Weights of a small GPT-style language model, trained from scratch on English Wikipedia: vocabulary 1265, 9.51M parameters.
MLP neurons of a small language model. Each row is named by its layer, matrix (gate and up: input weights) and neuron, and shows model dimensions 0-191. Each number is 500 + 50 x the weight over its row's rms, rounded and kept within 0 to 999. Numbers have three digits each. A neuron's up and down rows have the sign that makes its largest values positive.
Before each neuron's rows, "fires after" lists the tokens most often just before its 100 highest values on Wikipedia text that the model never trained on. A number after a token or word is its count.

fires after: "2" 45, "1" 11, "9" 11, " (" 10, " " 8, " /" 7
L5.gate363:521453460503506400471538554478464572484522444436422417563540488501578522491517594499476476447519519572503545529488510578500483538461543518526450499617535530505599575527543552481405428567540413499498495551488473438469494486507447525498490551514540497433498573567441441475462478536528515460555470570438462551557489549489519545453461532417501566639457426511536594569403503524573457560543491505535529484389613550467567537450576434467520544494561472518506424483468388481543435541570478461487411478521468512508519376518510452496463496484541452417473485551471520421432464591480614487
L5.up363:476499567520510412418596553537428573544474541499505496453531461507510550484520540487505536551519498551526562516476477469440487532456567486572424512588556558412550547538523500536474489603591450472536480546570516432497540490538514444442453486539587531462526437528407522468434526491420515491510537486464456508502434488468559515521509444393479583548470497512418523551366439507493518533506541534477507493483520500487560511479483464460483562486544515550553447504409516494543376591572544520533478496464516493536565302524532548527504482513501435494487450496511514383530440468385501475

fires after: "1" 33, "0" 12, "|" 11, " " 10, "9" 6, " M" 4
L6.gate647:468396470503437422430393506558509471505587440521533553521460484430513431479528540451433501477427568459576532517613530535414534499519470523577570477538459433519558502455324483504454507472515475572491457473496466518424497505514540609474452544564412468473507477504500532468505400502528537400533501502557439591568501518511510585522490458463406480503470463401541453546479468453513484472574490474601495508457508603450528508451548527521477450488459420464374503477527479480446423496563466483450548475564492494371509521571489526598472492437534523447463570479439584555497503484459515428
L6.up647:426434530571474502480384521511592440548488494489523498480408488513490474505488484466502514419450587464551488564583456471447539530474457512575583526483504478486533474424403434578448443515529396520529441510526466517457595509512502587483446555526497518466505501501535536458396387490559537513564526449599417511553541536461533552584520436442481398523515443500526472545504438507497458491589496419583443457482460577539542440392464522555473458528459534456429444515503403538479469529572462527438489490495494484355566583597521544529517472457510524461499562512504600556475482537445586496

fires after: " " 69, "–" 9, "0" 7
L2.gate83:561507481510450459535476490489567476502536483524542438551535541474514593585451438474354451502468520530478496590538547512516473470466451564470413567479500494536469538533431606514458564499437492490523552435430478472504469552455488530503413593519547503553389514516522428466506476491564451489601489454512479454572540585531545508434436553502481382471421532483464512427426608483432430506426474471600401377479535568516560528538365481419608478484454505463467491478505412498437546498517478491434453562545543470404402505500466457506491498512558423510491483521481603444499481515531523573
L2.up83:547477516510456450514408438540560395468497511518428452482480505564481524499473557539477565535555440550457458458586606519609578473535563527496344539481530574510433465573459511442476517521489546478495549486516451553484492477494506431535446509495625548421513493472503481618457505428513479542530437553520440563435451492488516544498486535531422503465546490525481453517442504475557472541399481378512539408477512490521466509515457423463534466545515473510450474548457321443438449443492521508556549580555520606473477519572508537490523520503462544465531580456630495495542508560503433599

fires after: " " 25, " −" 16, " +" 12, "1" 11, "4" 7
L6.gate568:554516461526512469508522556491467457485527468431504489565558485468543498508561418510467400541517496493515469496484466523522555512532518569480535501550466478480537547521522614415496607471532510464472467456506504499487414489427454601530524459546507514589475493535475471496558413632490503491558505541482472649482433531497339522419453583513431524583543475477491544432502574440528534542532487487466618474570565453482487524486584468481487511473511450480537544305564493472421495453575465420500470555589518542520495472474464423582543457488570420469467492538500464439503549556466511488
L6.up568:541489504585559497496512520572427458510458578431510496425465419464503448500518424453498503492569465496507475559437458414459569592463527512535583517497524541428422568557507526527531555558520543508501464419562542539563453455543536581556488450506542528535555403478462530525493450546491515433518539493546446535430539464509404502550503559541381464501543584491475556496485531507521490515487567519475482437572478432604496544557580383485490485518476535458569534379627541401438489459544530458430492473559468546504602441505493460565474405526471424556539406499490408496497551470444404432

fires after: ")\n" 27, "\n" 25, " |\n" 16, ".\n" 7, " " 6, "3" 6
L5.gate113:484474455505431391439450552461519507501527433417471473578593448423509515489481441529476471458505485486509487552452563578585477399552561553516556461524463434600574488559532560419465472447425489479437527476496514425502438429539462441518563501546523551528567506576497426472511501561521481469544544511449576535492526525434557553343525441502506584557523487476524501460444532455467533491505479486526622473452651468417478490524629518554555617458506427560416551505462536501402498541571473536498524470563523527587395504528453433516506524552516538479448596446469536491540527521518526553
L5.up113:451402494507553511410548480448501503510464494500459468520546482499567519533478386563459450547508465471487420537404567552520528410549600565516578455494483483505512511581511528428498454452413446519436539492507554496424491392560478492490541583503356492489527449570453437469527485437480541443456556485539558470459487448501514500432523533537492496544487582517523475446427507459516481490441506515546627486513486492468607413554543496595509582403501422511448598447480554489443503506564471457409466411552552567543494461574439471510502512605452471539397478489487462445514583476547501516

fires after: " M" 41, " P" 12, " V" 10, "M" 6, " v" 5
L2.gate648:507528463446415454441516539494533423505512533491544532546411498486552545560497499544541538514523464539512549467448449494537548501494484565498501434548423492448526502455531537493439579480367417504608495536496459469540508557498464530489435537566474565532543469596534449436476523419492483649515529455471489490530449553440495506501490506463550442399504503525489447532539584467489339498536483460608486505408452539620524470538495449501588484455481443478481534547451439426450479497552514449466427510535608462473519450422462528552520509437468502465448431531450547540532447608529568456
L2.up648:473545479485508477460531560493498475520476507568459489464466522527516532395554504595473509448461530509485509519478551505578541530575480443553562611375519433542446496386376521527505518529572554449533428576353538470491415437540487549561506514447432494550470492498473466535476477533470565545493576440503422456474575570429489593463497527507471435459531485554496546422517487546450484542483531537537448490548461445450400448483639427585477551501524467511427517528565457480516504555488404472624519614492475484393590586468449438516500519545480570507478435525605544450501516513413473520

fires after: " |\n" 24, " /" 14, "\n" 12
L4.gate588:525578504621391476458542463425485463500521490513541553499465504600598548494449485536383543528481626407523426541663519507483478528519493448521493450518402510500454455435523482489507387584417447491446460433468557559577511528423526571444457488455499532563422505499461440516575510520501457459489493645539588535528415484515448462543514532491555509580525494513489497528443536375459490558507564399439523453515530520433506476522540416424553592494510451496508555483545438488396439455458455503483385546544568559417493505468498531520488383502523485426529485550483504456468568519567589499
L4.up588:518509472469494476423567504493542495530461494455374559438516526471557411436448456468517455466580487596432496552509560494540472588462494443532532398520482447500522556491452513489532445498427452482462522415508532413596529512537447535547428556412377469429444518452491514493482526577544532569511474467518510558462466510426456476499455481651450418459519542524539489444543548540486580458462480408493478427529440532523522559542501405516536536373449566517533503501560439515419444539455534398484513597498590595469479500546522539513571452425540429500455453562509550510581564616563518503

fires after: "1" 18, "4" 15, "5" 13, "0" 11, "2" 10, "8" 8
L6.gate564:407553572500424471371504423548428543516520504488500515571555516454580523472603510574602449465499507480487526461438547514558426532519564486528536459627499399523516525484538561383501540468497490537543460553517463433472528516492472510467587473534471566599423509448417546476585485475563499514515510468558541542441436492511482480427458569450475523522554502510516497488495620496471483519531508445444430532423531540355461477478604557500498562476468414596446540449451498530421434518548449508556463541453521542554489501521415519540539585496572431505503502510514512527546537515491490558
L6.up564:475562537580567533412535490515401480607449544492496594393436447473500429523483511449533583557594445534520574450459522424468427537440541426564535440550560470417473632504460434561541506479453561577577493534514429521543512462525518533518511427391541453523461497447438537428430498446519566502451527464577424509433490453475544445588540532512440471437550537514484472523420576475512443460480479428460393431514405540535539453539484429513533489541525499517536470511518557483487503556557569457440500509477441543547557447537403526519521536459446465639514457527526414481510505413442463517

fires after: "\n" 38, ")\n" 20, " /" 14, " |\n" 8, "0" 4
L4.gate138:522519487490410412420514595479526560447506520447400430534500515509559505513452465503445463466496507475527437512503469599525431471439542474501567459517514391560554535475499568451433518442472496420518553571535524452497438385538465569424544537498390571575544559488417434464463452473521528504545571544517565595467465514472566555459461470519479542555534455530524584470480495431490411521530574513475563485421550565449526472494529451495493536421539457475462499539434508518449398539519479487475447630607492529561471468550521477556512444571439490421461626552523509463518522484451521561
L4.up138:418476453462520465417463550482487502466480505424528540517517480471517417422470481545425416551565508483457569436479632534495516486580580521575492458472459504534551409497539585439469444480469526507423598444508556495535437438482527463501564457443408524524510480487470427483442530434438498498473537533450622502406512456462505508480496581522573525499587522520461423440551552418515531441488450485529577485458510445413411537535577459552546503462445469534516599459534517411453436562528529538484480519496539537533434499486485504587595572510456481519413537482550488471530609507556537465

fires after: "9" 26, "1" 17, "0" 15, " " 8, " |" 8, "\\" 4
L6.gate285:498477424638476492474389611477588536455432526570504441600548465470507571505564515428513510512448504494457511543486525486559571497600455472629587518552549409471522560570515522453423558425504502503478649550438475458442391526466488584506403466381472525517488441533543491460477459537449441461469464548485508556484506507514460523533410517485551488529545497524422501523494514398596477487555482574562409565496498535505555481488529495459536546502616480516466474479489475496491452472493519571460478453451488559328440483495544410524565560470500473526472585475440483535462535567463520511
L6.up285:569509488515501539515420492419573519512392462581513511513489470508506585513451532452498619489514509545463404571569558506460532458489561555680562494543563527432479485529554427507461447474518509507491615523479466550431487509466537570486485502329515531499449416542546507568469551480462525447429463520503540489450482539510475533546464499458477504532449445505410491476521387565512446457516521594465434587485481538548535527500507520467494427423555509531472544563407542464550457549510509556442505507499534598441478386481494544488535447521481477494511550561446496399505451462420518462

fires after: " t" 28, " p" 20, " P" 17, " c" 7, "ur" 6
L2.gate526:496529525495503456542524519420468443498459490577496529540553533468533633511472448413519544461457488503533491537513455544496536488361549528543439493567497460575528556448569516549518603517409484498616549566500450447510420444464392533513492492570525520544503620496541525462488528427447450491562455413559461456551597530508484505496494445492513584534453516474496506488505540544451551512504465529476557562450437606417527497475468478529493509482515465453559426515411545440499513494495501522476531545550433402434474540537540528477519453504464503550433432499462531544407460489479666456
L2.up526:471457580523476521544541515467483544504457473552588574511382544562487548469478536501508629494487454475551559541521493481500446559476531499551506541554517452513479480493452417523497476475535509434543486578534452436556448537425429388436586515427438526510454536442541504488482546473427534468461438525530528469479631538576567556506566478459497536469523468622376491544564470598522568491482437546427461549483442487512410512413366478617469494579448493552563470476376578475542538453520543571505528503547453515482469408526546575508489480475496515526331407507492477503573504449414506484

fires after: " p" 36, " P" 28, " m" 19, " M" 13
L2.gate620:516462459528427439440484558450484434440484473497538502537506466551480532563543410482500565440500579614527489459489391466452619460446476543475559516502482515518519558466492445548479530509430515480524475569575403491466456538404434469499448588506478441503390527555426536411519541525525475519484481442543524477555535517471528514530509486485537518631469562530440498498459516526482512517533405520406566552458469596616548491557432485476539519381436440444499534527512466504500539464462586440418506526610494356404551403506482548556600400496513503486423456453508506541492430478471588548
L2.up620:485528454604454514507473543433439418515396514468481519532469502560487623499509549639546525489435490508513537474479403587476508498492505574528508570509581529528487514489464477526371409544433528503569559441495510466516501556448476503514556505532498491574458571522544500477513497482418392448514506448538468447503532511421460504489526469465511505495534459570494445503444490434452461466514536470457428554517424472431457344451517485535525524561464375569574483562506410477458564530500546543543448554530554402471480464487472444525485514498533414458465478574540505471501557553504497512

fires after: " |\n" 48, " " 11, "0" 6, "6" 4, "1" 4
L5.gate96:490450499564518396398473506432572458513442487483438424534563486472559474495538478565483512441514494462422447465595566486510526518555495480485476510529552451516521427508480481462451456477345477454562491565579529470543500499448467491454529596528473498514480475557521447504496493532499463481580343492540594572544445549395422505459504502474452496550563448508566533486426547493486518468498525452520579479450507519442554426526524523526498557503489524439490583472457425465458475516513441478427486543562565614467485475530479444502509512511504416499426495558429527548484566556597530550
L5.up96:517464547532537473431467506435570443494451549510473432476486488478628457500569437543409585468547438454458403482559562520487528560523461455506445538458581452496509397475424468482506460515355438516631410512534540503543535503433493435433537571539449440474515466589436506477430503486484434519568420491533537608547453489460404467538507479546398444523551503504577495466421503506420515475527452481579589436526491521507525485517514527574496524448463593504462532568520455534506468559442463454466495534515494469447545491473535560461524581617498463547476500526428421494481560542593539569

fires after: ")\n" 26, "\n" 15, "1" 12, "3" 6, "0" 6, "2" 6
L5.gate530:454554512538494411444474499458503606518554481469499481543436523443480586476504522507470452383527472537558440455463503604485427386460463447570528448505508479509510464574487559485429527566471424454524515631462539417583529478484491492507547581557510520548562514556481496468484472459499489477464528427434481478520550494529497638482458547514489515529434553530479476385519548573469448571457521514466528483455563538472520566580515487502533587377460452504448529520466443448504441549581527538442509550550580553557471414545496402515596497568511506475511555503476551501518465510492537554
L5.up530:445512538540483427470444585535456456537489549559479510526515467470503462492436525460498420539450490601525495535490524553621525461619563532476529431478536522533512463524499558434376587575585558548438591507533555478487447426582498456582527456520471544488533435480467522467578513502409473428477486532417472520532488505462487531489568512546512552458537478474438508507455491457506462452464558537616457433395538374486431418552531459435639550507430461557584487451427498425510527566534491558492565549500500543535462418503441468541506603424501468523505522450520486577480525539493470498

fires after: "1" 23, " " 21, "an" 8, "0" 5
L8.gate33:492348464531456536464396551593535542540503505498462472479499450480511564525527565451445584396508549557481472534512538497549454462554570539552553438591527472488541530555540482594417574486452510489509572456521444533443480531520511493579513550453663468475380464444483540436480491513467470474498508520397471616511476579505526508475551519500388507485571429481539539481429511455529488593395408524442465466494502556519506463492521435499521449475424471495494418451524479445521447533567474411514485676446521578492485531566541480483500431459506423548562479603483461464445481499455485472
L8.up33:537427509532539477557443533493596391416531522501546525540561515479459501463416477479393522451462572570484492533569527504472531466491560547536528524437535487416509543533477468555459490535609471521560431569507430494471513492408515546444450590589569503407436499529435441564541439407455477487494430505520454499518527533514520555482478521433366555484517500474436511480377470480515419591487482560506521461406504577538541418506500513537536479488502443442483422504519423553546491523594406480423525554539499542497557519513521566508484501541612492422436495537526519411466457501469415606